Weights of a small GPT-style language model, trained from scratch on English Wikipedia: width 512.
MLP neurons of a small language model. Each row is named by its layer, matrix (gate and up: input weights) and neuron, and shows model dimensions 16-111. Each number is 500 + 50 x the weight over its row's rms, rounded and kept within 0 to 999. Numbers have three digits each. A neuron's up and down rows have the sign that makes its largest values positive.
A block is one neuron, or neurons of one layer that tend to fire together. Before each block is what it responds to, as a language model described it from the Wikipedia text at the highest values.

Responds to: Spatial "of" and prepositions
L3.gate59:469453475509526399521439545390511481504528425449472535502521399462482574453526508486584482474504484437581540480473383462523528487509516540460483553524541473437493457532447476466426560423459579576609509481556437616504579484502544518466573455469617498605525554510450540441525500496456388445
L3.up59:549445512508488388444455460545488561360559403509549544472558483477491445519508525495414427505468579487548491503478448551479458482512531461433415424542449491616456502530458550517548499495484514465533521518607511500452386497472491535603536484529509552417512488471580553555508422415471452513
L3.gate63:456584556541496422432509526547542526597487535496549595550510485444521520484453490501615469549556472419532489471460481429458527453460541475510473533483481501555476410474504435520477464505512599500403670584461458570553501415437474492445532544515457485403540515487477495470462526490613480507
L3.up63:402491511528516459364529418491460402530571532436455476536411521481506492429536504415484515503524567503442538465576502512476469498479481466464466467452439590572520540427466533407485480475417518468424563423493480482484552473509399497359572502426513459526505486494598480380542478533486469417
L3.gate96:476513408456517494508465529451502485520475471462498525405463534538464527549466638415460480392554526508481496624500571445538538497441561412450503510508512467525528538449382509532491561473533446468492455514441484559521367495554573516553444580528525544506426484457461535557551396459474521476
L3.up96:546425553557549593444536535531533585583482484565558484433561473581547518561555521474522509581446461502490441604431510388437508526532472466452508498455579525628563465564526467534580468442480603393495535579516487545540526539449558544509520539486494522406579468453434516421540534538499446492
L3.gate153:477438451534535484439445525470482545495492495535527415537421531602459497494475542456483426585468559505450574502486572459504545488540563455433404513482505533501538434470461471404538507425443467471373499547490491524528486403477475531538525557413563533531511503546562478493484487514542452608
L3.up153:429499405470525380526553538566528429568496473457502550477400478558474511429431506455553434517591467466504516479494552470532510448503468529409468478492632457523511509538491478490480428500454527460462574447491478575535622498492456603411461484555553541513504430442550411427525533550515547478
L3.gate165:492458502484599457491607528449449518532475540523554537554444435523488590518483578494523557463466515529510559450544552560535518492612508549432533518510468498537482508446451491403454556517451450569510514522644499531461469460482571505483540422561542469434497349518515525570487447524596337528
L3.up165:371511435455514410493516468516484570497596436506572445496509430453406462512418524508442472415502687431475571496455515340461522437521521504535508428567355510428453567511536507513574532494478534425548520497547459469441530532494552426448491546559462535529479431523543567508510583486512597551
L3.gate338:432414445507474567448541475542486445532461391483513447421523513561540450438452442440619457544520498601499604478522459524457479561496506413484470485457513451559502446546517467528506574587465507563418607509542483436575495464421469467490433446527493488529535489464469487502518512471563532434
L3.up338:447437477532457558542614516498456501514433493449577449490528474511472509569467541519519525447417578485461587526473506487586596490549479405490526402506521454556488537458514447540429469536458516507313494536492549399509501485553484467501472541477573546565440457551508563525510409514573490421
L3.gate354:611434602464566450589533555516529481562519547509483553551544432410494516521559458535504478533461487575548455468432467515468383548526543507452533503577505486429544453538472487564462539545471504484472502440495458440528597631388571520478470535585444530414458467421503485520507560579485569530
L3.up354:458440452538605468505559502540423529536496641493406468535460544491519453470407449491450548646507465500522562520465567495432396484425516524538604471474503538556642540488467406504486480542524510620543446440529438389557480465576513514533533485427517459452436500560430523538515576551434553539
L3.gate389:450552462461511568526525488558455396463466542438556537541370440482473588477461455379659404432527517582468398496468589378460582458505519559558528544479429451465496519518468509458505538511519507515562492590513508607421533487474503473462413493477516388497461487523516464432517451510572493498
L3.up389:432456486510422530462499471530458552556558550535453449513562501491478560471425494502428517529508396476518472572485445467541427428384534564562508506522541408409511551454369470465473486529491525524489464510425557459455513473541535509543482550488506507559540476526536498444529589448506565531
L3.gate418:488410534535510456495405505507435520448517505515564502363430557490548523442489597503540464469532454453466420553447493497573564434469604453501546524532490489521570505497529491428401551513492539469447478511437367544447507441602475595524521558487584536537422541455532549595522510508444494443
L3.up418:466461486547505498435525464582542431543564506493409460428514426506411435480431529402492533525484510468527503527578442600461408495579540563460528521542410392614471406414488512541494495453429466410496584538496461483462547482562485650395464618623501483474389517452492510550501472513451550590
L3.gate482:518470438538480434516521453520460582472430455571497454469494521494529479498494481498515560404490498564444586538509544535530582454472528415407559428567484478476472529450424549492571461593457640482488475514406481470543494410511437492535436451482502503561477546468526479478485572506502535405
L3.up482:519429496572558515504541549506469544523515529495552454518479554569528477526558650473477409571500453544466576542444532516516580447500558396545519294580456421556480568483494477436481572454507503535472549490422526449540545457472514516523487527492546460505478522577489565486594449452436541552
L3.gate582:443436466509533500452459509601512602470537504535524506494491493517447397594497571476476499551478521597544498550414490480432543384403447437432489510477432540615462627606525508322572511528558492539539521482504448514464548448511568521501560536520501542524598417491446510458572474559580488489
L3.up582:560524555543475487512444466553495465395529494505533472503459441512565513523402531453396442591502455543521439562552518475535572566540359551546468485453372491475489419584514566426621456486516407469454421463512544521385491435425558478441424466511513433574588481489416514478484537486461457467
L3.gate747:553576523529639508496525467531544519393591495449604514452463452489561445531481560432550485501505509427498475389427475408498357509390594495472488513363513494502541416497470478522546505511464425510546549514545571551551460489508484597613423462522494505484377478419538410564483405474451503421
L3.up747:403511469505539435531457478512618580506473454588506541428476499501478482478546514510529502457530498511505561531548420463493403510525502475464480455496466531524512482448496417492518590506503503456526436424560457607474452512549494467455466535439568425520445426458560489522481542478464563533
L3.gate930:591463466555485527534459534602475556532464481573551392498529473494447446540436536516541511478479560490521556540453521452525506462478484405508489471435592523479511636507471517536562553446483538438459594531486450486576507495342471468513540460489480491551470515543511458551625455519567637490
L3.up930:444507453589520525499462530500455502523457520434451383491594541447570540500451553536509469491545488526577470477473515503486573495451510451473581540468464479524550424534424437500465531528504447501506585520430531463520454444442506496562479578512514436477523482403483400589658495500496552576
L3.gate1067:435539499603472523447491516468462482508533531589481534402523487388551588462423522436588504505459505554457416492556579533552462495628466433481546444538402510535571459375479457459480512416461426464514631539488492474512626477511493510569453511494465539565492438491465552482561454431474456462
L3.up1067:426535507501473482416469481490443479576505570509480522494475511507516407477388548413499454542529553471524486510471500535471498510577529510436511492552442503559557460572490496422569417503418544507575539521506570472534579481471455531552496616507462484544429490508485523520592457447402473548
L3.gate1105:450500481527545548479482562477503494545479476535535528513487538488448535580490539491530493530432528487491491457499546571428481510507549466455464521554510480550574496485538485471489484536527454487436483461433423577551460529569527531462522594506470492536535426493496533465525426555573471520
L3.up1105:472543547523532494458462539496496524484498560478488603463452485572555623524575485533395442500497445496560481515537582527526448445517584443472449507437463566513589472525537461492539527485548524445400513425481398503466485533531553545413533573484572469469515411521504598538503482541631530548
L3.gate1241:445546413584477463463472437501534459466397479452510434618471487453557522481515438424379506502462600467500482474496466521530563565351446452391499454570554482507512504475494390480529485405572441485532622501468522476517459386475489529508489504423497524557524575465440512449490564506482500457
L3.up1241:407474489561532473440478450553515456425497467534438387459461615496461539543520594419457438566493511479417485517458469466518491458521535496448594378496408505540566501602584539503552515476540604539424564531508488509543490455509429598558550508510386468490436459472475555500655467517540479428

Responds to: Prepositions following verbs
L8.gate643:454410537496501481408561502576497439495419570469417507435545454500493419566523509477520499530462620451490503476466451604379490495435561411495429506487529537452550589551521482543474512547463468509609587509429544466523504547485471466468607497491462400483498478529556514509438532481366504561
L8.up643:476446435491535485415485428501570623485492516396493409455493483501432490470527503461479479407501477554414433543407492440475498452497299599490523432567468503470373581461553463524476503375463519414385488451506386539501500501453518555490440522525441571536493501506482449551536413494545512484
L8.gate827:457416494576552490517431501507516471494561448483459556567422597521487540544506471454564483442438607563596524493494516418533498520519573419478507467446487515521605613561472377587408450505485528454555418515517514499444453469505518498489483576454576495525471402553556440470533598560533556470
L8.up827:544504445498475505484489446495472498569483505443523517507447524656564484417575545493510494481554515459568518549465568485421584532430519505501458493554481476393468537524423553434531529569503523532565417560416476520497432469528490500540568560386543589537489444612460513379442462505506466521
L8.gate964:477441479541490532395475575449499519463498400415479482465397530498677478446436475440486511515528552543495541467444544519428520491431515527492521483533449570446616497466464539456601522464498533431535461657488461510534510530436515459528419472384433518412539468587455513547500459522489487529
L8.up964:446474576608489437537526445493474597468573600453566499451332483430519525494540445472525475603450450453498513522511541585573534583486563478484412418516534433485492501423491579598410506504364519542536457497542444562536534419499533539541456522577548506479448505479503530471501470550505487480
L8.gate1283:506453489551421462372509501496496579554508478533600469482507560523455466436556495432496485492461584460426439533460548558480561552470636532446526540498419614502526459479633455423572542505397362534617545482428432532443500418508460425555598508539537446466513600474409567530522535457588470404
L8.up1283:492434565495489503570537510499466469477525537433534536482504451493480605514534431514444494491419508498491439531504450452478478464566478562509543474522505401504510424484488516519621479531492528417484438570490543545538431533485535454520463557569502494515539474547537588524507417614427509548

Responds to: Recent year tokens
L3.gate126:508422492438468529550464491441477544519540479489587532495499474556498538519405477513526476558542454468525556533639479463498496628537402435508487554431472476461498566464347454501554590534488566478575469434517495585531476559593459453480500377551462568466575509511435487478481568440542449497
L3.up126:537493532479473473551452486518510461517495516453571616447546507445559395434476397469505491507458498560418516514505541490490510458382517454534561443490509451462522486518485456453451434415493393402487479473609511503545478478443519459525506484489494510595509578453522587604555516446517458543
L3.gate134:537520495374439515535475474498540484575532478490490551579546503529585424480491497519583511509585455510399467480415536446563466495561484583503460550494476433493586453557496522505501546529505438464537463523570536545492457510497567544527455595421549428500535494454535475578417507464453554530
L3.up134:417496420437517523599554531548516465608588506532453435495549532429495509460509408558535482607537511482518519561379433536477465441515623639408468474483619504509477518561524473528458537560479590513556437494467503525496443565497470486528548498535430526425425505373478478540399539509457576418
L3.gate181:454499437530563505459378458484546516561458466425590542417474551460419497555459504488509498546526431543526458567477529434645503464508516481438525504437476496437476335527438477544450595545480476512504515495534556461591600427572441442622434494510515485394530481476507543623441533496489500470
L3.up181:449533444536620451405434549511485522579480412478476507417549515440374544508496529489530492494527540568555545536457598522570528541488433461459472552434464515499439316538471492527391556541505588514517510414510450402536641433605366480482486458480512462419450492433544510568473576555466489430
L3.gate304:595464563543420502462569515453464508480447420519386478467509523537436533543468556623544545495518571458553587480485449520566568493430534550455424457514508456517637451515510468539417497533495513572404562519472498568395460404439539475610485469539456461566492546425510445543418503407455539425
L3.up304:613455416467365496489551515417497519533493508478474426470526483444555537449512481535497428531469501469473528476438603498539509488535519449483510471531414420412479422420485448503573566552523522534388529557508498466494464518432546475567456485455555500533549513398432504412415473435552565526
L3.gate377:513520580443498515552502551533545481589473510411544521490466468532518509508490530494579464488523413428429605457463439482517515617505484529540459535475500508517575456486470432521500466536519483516487464533526559514468485443489442415649457407549476454514560546499527498451501563548520586418
L3.up377:488522523550475528511444445525531519491477512565521485451482470548501439547533543496383557520564529536400437483521530484391499493507448567567445464470493490485517510533516512465445438563510510503417577538539498565549501491516519418505520473515490520578544509570500441513436555484617525446
L3.gate733:511533499532483467509521531506479432422406546473474518514547457574450594450533446450423516554526450552493544524578412520472463493597511530503585595489454502551503499570556630395475502515538566521471483583555589511474479519574443523446456611456490560527467592508473507510467487537541430570
L3.up733:425543531478448470487532541552476516466446510512474473510500481545507499560484526375531546568456558504514555583534451499497524588598443529578536486483518556460467558430548576431501488552617511513490527512525478505471460526495493397466419385537463515574478436439554537534506533494526448561
L3.gate779:470502579506435495551500537524591591530478569468463485560561475582501446526508439504514464467455417511527486541457437566478430511525516502524567517426519521427459504483514506571469438536474526455538452537452540461564449538486412568525428538536503466576535427556452377485408504417582469496
L3.up779:496515499476481555539469500511428577441556544479470432481501467451588451459410466516497560588368447487563583600494485465495585475486544479423553486567487466479454491560450552468514527413491453508543525596548535561515538464536517503448549466469441443489446394533413415415545528448523461573
L3.gate826:522511543502545453483537525447537526527459571520443390547460543566430516537549593514502414496490482435530532546395592511464510462541457430540444533554498492524491442518559566503550435512500478560553462437497499422504455542538526549581505499540541472538485491513500480560464487476529514508
L3.up826:483447509455465431530530538528502456454538494454514486595525502592503439434591539673430511507582525485535448535553516436605475509486470566506586558545521539456446469483545406443467476521562505511441545511487554507594486355400510575482509432532497441409495535529440439604489632489510523509
L3.gate832:572397445499533418599461561583447490527422471553579478555425490395578488573565469484554387519515459551556620482481460464499510452395561507502510439523471522522586537503508519544477529534537432467510563492445471492464545570535445497487425553493481489505542557410546498436500512555460497465
L3.up832:539464454459505491480550467436413565465527499524421543413511474483548501433568507440532573457449523435559516492530541545453534504511446491536525480475475497524491547630499424555534510538449524580516446510446461443526446486560608454461494473534440469414484497465472529481534462492504505521
L3.gate842:453465497472427540515517504421587551486467471499528514468456598455521527402463565468511448642483520486489514514456480585532547537593402523506523543515524409571540489514415540537534487441575547432441482523494612487535449488494596473417540602564566512497452513543601541484563505446458584502
L3.up842:519454561471440544579579474465476609553542464551485392480499541411499560479532517473497464532492447564603581410519389415550509489536491565509547544528508533475550527570455375486436453509484471490492530571470520452534541459528601586395475567499535461465483500481404511449441397470459526524
L3.gate951:490476559476561438487524525438526479527479576502473509435506469422460511438517518477577449504504494641510418455539543450533559469455527521546386518487561497576366441563544549507547578559462478503540466495508612531576560578465540516490506527447491508450501430451541499440455471504531553454
L3.up951:483499562532463446496475551526580525553494584489504523491548521575513495482503510462442528493454441470565493504485514419586519597513520472453495490495453525551535415557489535414474471518603412599546607510570471457417491461454495521399506542562480472631477661503539435577505439493540553412
L3.gate973:519559467512523513529405447490552554441424502536489446528535529558416519445486480518503579539455474507434542496481529406514486526585431534526527506531545520520448552485591423470496479561544528441449518512530513517467469517537524488381453504429516562549522527539571464577509544482453415512
L3.up973:502535468556487485581471564497505564515522502501543515585475521574518574453524467470505462544481529431518530486541511440565547436487497465529519505598557541542468518442564522437513575463513490494531467440466536629458479499479528532430491462463474574528467506549500485506550474456540524532
L3.gate1144:513558518444487602458469429510507538499494546450511471468465481506520466534403480500455546516447547465479561539473597476466478496482483475571530501442469507481367425510528461484527457447466567449513464489583539560489416485471530485457506494541411556476478514461588539468549477572480606483
L3.up1144:524487484429428477557538517469617502431559556510477527432501546480550470435418430492531439498484531565463509462488551493466459517431487520505526467503529519480384468515522588409498551448487546486564468454518675537544525533467492445437504506613486590570515469450517571431445519542509464557
L3.gate1166:482569515550476609479485490444554503492471538592480399394483431499497582544560580540521544475514506494466557528417508485508570490530512503602490452461508517505404517504547539489495677512486593421524530481516473551566502516544473559465525501533374514511440559559509501533467447488430472498
L3.up1166:549515552557487531538545454516439485415562487559523554434435510582537532597499594511532486477592497535521570503556426573512511523435478498521500424482526494428523448564446515508562516451597401475512572456517590519572517505512472540461433480483561486530486456517471538434556567454575476512
L3.gate1273:526428462427427513401541508472512495513525454524374431527546535548507543530567522522420498456555440526511509521490467519427476482556543566446427596434443493571542571507506462472327515506493435558472499533501486456490518552509548445479501549536473503410495495552513479501583456432589432532
L3.up1273:528519546449435508484491521391494458530598474475474547566480522424499550539484518549492459520471464477535454487479410527472542498518545572435537630459479408524477473526511510431443571569433534545504463535450544513550492560459528545532526497550518519485583505489496520474426426501531461531
L3.gate1332:457625495605419501497509456494537491502635485504569413481527504506450503500538433567487515478509517501412471475475461499513552577517469507473513570487545489474479411498478426508518479542483470501534474429568505480441518432487443458516495410530562476479542494507487451555531460475365485475
L3.up1332:525463558489501493528517520448526420437466532442510549432556458451441501448459444526518474537398491449451526445463587599452485506467448431614492555464473544469593644516467476492412515480591522495501396515416411514468495498587421431489510414525459469449412563477527592554503498528472416440

Responds to: Place-introducing prepositions
L5.gate1308:475453535482521413482446479514392490447487439497505474503474474451551516505552532544508506564462481484534527523433490430527577511549568461443379378657402517525526476491465558564510416476528575563533553509520515460518461442495476481453414425482478577616458446544472522595514489492461479433
L5.up1308:502469469547502488527442416560416588517517456376545489508588522504503498504550605485440489531544436425490508397512492512469502475499625506408413454518418488589496490485489525462431562457415558539516537544558482528532564507441568462462505583458488501588537481562373482521494440479460415399

Responds to: Heading closing markers
L8.gate172:463482501497507562425495508412468524532518517521473457412559410443553492449474403501433501586462446461527542444404451555497432568433480536585524526480435496451505522464539551524562498466529455474502604476452568436449527434495502467520423471563464482532553458537508481486539489409512527554
L8.up172:459414437516439460532539475530466495458561559492504527462528496488549499485438480494573556512453466506557540486414465476467515386459506487494540458573494551538542476542509455460424495529512464518472598539434484442498601478458537477513533486494522520463467430475598486518511515504495561439
L8.gate787:565462439522451469555480516575513414469500539462522489525569443421519482507553468550513449488465517439455442498512608480505510443504546448565377561484560447517486513486377452496544522375510552513395481471562443599505488540494491541535586528454504597507576492363453506469523532436459513562
L8.up787:464482542472496546535525529486450526514562533501526415597473530512475461472476496487555534467480450442514482508583470569514454463566540449604517476428481446487523498445591441512623456530542537470521549554529438465468423533560569475513463465492491526489517509401438453503516503525557485527
L8.gate809:542599476465486521426525464549514479530432447501454424469494511468485448493469451537459533548552453485489437497452419564489523593432446448417457550607524565541445538482517415543513454434461480531450460513513500467507539421505450567621538415557544514499442548525548522509476492476477506379
L8.up809:531484552472519441395485419504525501453509544507455381548520580471456578586566516567557496553521499398495512560532424489477486522558498525503534469542482491453552557460505515502555404471503403531489561400513520484557477474580429489613436478394390465473508531525533472460519435451497449401
L8.gate1079:490487517558481408431439532496486506566512462519498565506534515492552421541521452505561465505429476509513539479471490508551446490473458505458615617563516602482526482494430441521613421550477497433544583513544492591454511477523539474527509513476445584523568501610474525427447543573483492518
L8.up1079:478542553550494525413494486492480403511548596600514547556457472536454523504528543500556446592384459512538464520415536545497480508426503477471388594568451493424476535540424377447424482449468540496419471498489505469508451404552565456433451603494430473574457449495529477463516455471516546446

Responds to: Table first-column separators
L3.gate29:415522479497515526539472534470507598520528379488634531538503502470560416506588477457575410530516543499470491470476516462498492485596411533534466535455563471432578551441520549542464446571434522408453508581566501458582473452448511534496456531433558502478501549490558512471477467525545491466
L3.up29:552421439586509450437529455544525500567523562518443446505442564470447468531493511494496460508513511444464497574458524598349539445604518423563493498578468539547468553527502533577458513533497533427492528500475561487490407476524484469604529475420512468421514503538583490520474460523566515537
L3.gate82:545455492376621473495483490526494546518482485467462416530537542382573395481527484515512547512496479489495494546472466437510447519558448462511506439545395526455439628453532478574533570489495541442490461513590453528521455476513563471561484488513566469538492511471493668492482534497554561473
L3.up82:511487576543541590546503551398557620449476540481400617452474488553607526525464520506514522534478459507480499483486466447510483548491563499554481459488508483472586543531481559539512475493506540503612461523527541487595543511476566503406434557498533510400541595427489566478454472584502473405
L3.gate90:494556455408486539490332424493580422394478490535591410515453621515515437551480477517564550415467547532517483485440517502553541495473496505575516492427504530487500545508486526573454465579505545471501437559485549608488440587523469446544425425430452513428410448357469550513587591471537477433
L3.up90:517506518464512579560459488441557570531484465448521442562526502483546583447507582464491520497479482431510564509538515439530473504452515458529430584510552529448435463492543539522535476602496535417521401529454611545386519529483489509503562472518551516525467514453539516398546444503512486510
L3.gate125:557516527445539503426529484460377536553469491503500486520430570498473435560419543538522573480467522508521518545551475493472553523559570439441535497566498458562483434508526465515523479492493501454469505520515561450450472507464532475505563446428525411545625559424540528437467453601452498496
L3.up125:457471555555438469500456413587494446474402481471442466563569546507545502483516469630586534512552482459442536486450467530487471508505469453470456524467530508522472542531536576469523539490425479434439576509567493457454529438474581449396530569545502477540543523481584486561467521481576513545
L3.gate223:572505495561522466407577492502468561452442531548493480598448473517445555422444511524529491424493491507458447513574463435517378431495619435438541452491573522483568496575428501515497539579501418488520469424487454501455444528441620455502407547490547555474542492448511537503552573549535439473
L3.up223:433539457516426450527421419524516521475485478498480518522438603445530494452526614476534426511484532484531542496497507446509471496531484463542431531507431552552505470542475545488502450452472458551520452570450509381471560558517497444317584469382544512529460551448501621523522482486535478463
L3.gate339:497485578578502499438538464593509525452527501555562494377515427543550551493514581547485510503501558404533418507501464452545485478538471436487508507505559469477504459459483506540537537572395429461469481575506522520479537556541605489454518553440488454473469424569369598572527492593416503556
L3.up339:557462452500503465547542443480433578490485587521612486500505564566577567476476538618468465511465525497499441520440519443511590562469500450590511549472554464503600581467504441543515527533473502559457485549573477479382517542514593513426491481558462442507526558456482581479530583553444491556
L3.gate341:482412477501530517495456454489437474588533507365492609479522488533531426478497554471546500412505524597483496566390497639542482476485419472399475477418594541429493488445507476576486523449411479413509545533505497546436493501523492509412475511523536545586427503482457534550509419441499509502
L3.up341:478447489480526519438488460452556449493534531459535443519511510468556592477493526466402472500511501556438486438388482488518451556476528569542523467459529473407517514591552510520509492558512501509539495431459535504533505480568486483493501407549585595502361377581497451511412447478470467562
L3.gate572:489561524439506480475501527492590526482505537520441503499529473471488487558527481472480492499467512460523487471372531428431578500557549526472462464486528544477521501562445489412478415569540444545534448507512401493521588619525431347508509479570502497474631498544489501463543515589521511439
L3.up572:486574405484475492587480503599495583507468504410522531494534444439474570467511513399547420437490469436425458519465388473474508506537353475527545483454589481498473485493598459519428517438508480481580428526513536449507451535392523492561472566481506444492523478473508537484455551526518464488
L3.gate758:424571464442623513524453551458507513596591543482486477502497454519466485438475520452547510510574545497510453448355518450437488556495593562532537510477461474460586555387530478483503536632477451447489459541554483487425545513555462552508458531474512540402516515456479429477503507507532486546
L3.up758:534458527422449551473555421495488454519541590517571470481448577495530477479391502530467511455553448407518502573406519520495478453463571471464515467590462418561532575588524451553530521541540421575419440467532465486470508485507438501567569539499460572449454575413521504500544451462521642444
L3.gate961:509495448472539485393502593484361523474571539488498467481443513508556560587475515529528514441482418675507544506483518484460502498528459395533413481493478487525620562475502477507462528476502535507485472524488452437439485480521512497533456480507570521515553526474461501531543453477552471508
L3.up961:474432370482560459526561570514461443530499536422483536552534508522579493416380483447444473514530520576434499475447510492487496414471517598546470392536502531421521514571548532554483428475415438492429552617503577519516462548567479544534537483434494620546447497531451524490508476577566414535
L3.gate1207:455424519479484504376385585500470473524559542443578450500487465539458424429514523507485519507452540528492446458484513542481472571515516489521480562445483480549435471447530522427487488512396511457493548476513422499489508503477507505490432509449584449504537435488475442423448467459499563532
L3.up1207:457469594510550555454524505516511514515487456456485475464488498467500478494469524462514487529537473498452627545442419481443608550561524560545543529590611487472424496565519560542450503609585530491634460591503634529592545508550560458513475368545359489538509495575437531551421494548530493453
L3.gate1220:556490524427519524501509470469461516556522542510501523552434511501485483504429465471527456615485364445496516490563543535347501499421519452441560462405541435520545517521466554471490519496426515580485435529506400432451513484460545443457505502401575497580489419576511497460568431534577507481
L3.up1220:497513441464557506488478438476484449409471520493477494486467511530542565483439554509565537524503395527469570581525448398500494431427572438587471476466556434546559512471576482565476444520395546514530505518496503488538557559488531580461475536436412536537460514459469499414425468478516533427
L3.gate1264:461550512448486530511464577544457466502521540569492544543516560513571544517577422487501544486614495497590494462411583482420585533493515501574548485511610374516466577491545531530550442553435553383501650527498461456529463459440424567518419472508577503521482487518479545499532446530476538489
L3.up1264:562463490516564532449556566531491511443541494538570500480470450495513458490520524448546522468576467437518488533484536483443479477486490536496620451528466480537572478523568454591552490543535505509509481537549491484494546389472475562629504510433545479537437472453435368529469467509397537585
L3.gate1292:599538469524496531454559416469530575512529471473494523510498513516619426514539452458524428463507485475516359441496559424353498443561504476540496429499481372393524461435556469496610507470459566490508392531496488468452483523462493459511461536479557526516390503401396423445496478447463523496
L3.up1292:510532471453474465494554637427434444522541505471442512513436440463563444463525482515522478612568448419498458519457486472416480448487513477466523555539553516525528516534462631517479498445479446522533468526568470483596456522501441506537421500508499626501414477447513438501471484661449529378
L3.gate1310:468504508488510473520434546507547519552534446458530437562508463519488457454494558480607480525591563445536470481567509395489540418481430475514544531419518427487532480438559600521440468531393600377561465445549582531531533460448521492445427550482524525489491568459529473503454455549471486481
L3.up1310:473449506579465480452427537515518571416526562507436474461449472528486514502527414481555468446437410519493586536421491613478506603475611471577394497539564414508496502527541475540507448541583422451474438417449516519429520460536483408539520491450470485528560407527468511536414424487473516435
L3.gate1325:539514445459472480447433519505458387557470543550497468496529549484520424478439600468525472503485579494548476545586497385573429477559471392485531485586636543480493489533452545484476516473538523513482525565551449513500649547564552533451482509482465498592472522439527531537676533451411441400
L3.up1325:537581443496549502495520437513458449543494504461583503396444489592447491454572457536510485520415554501440492516553458456538458480520507435493449507373496516449518509527542559518499503465542475426516554450555564520548485475531519504442446491455491541537551480428494484487446573474533510539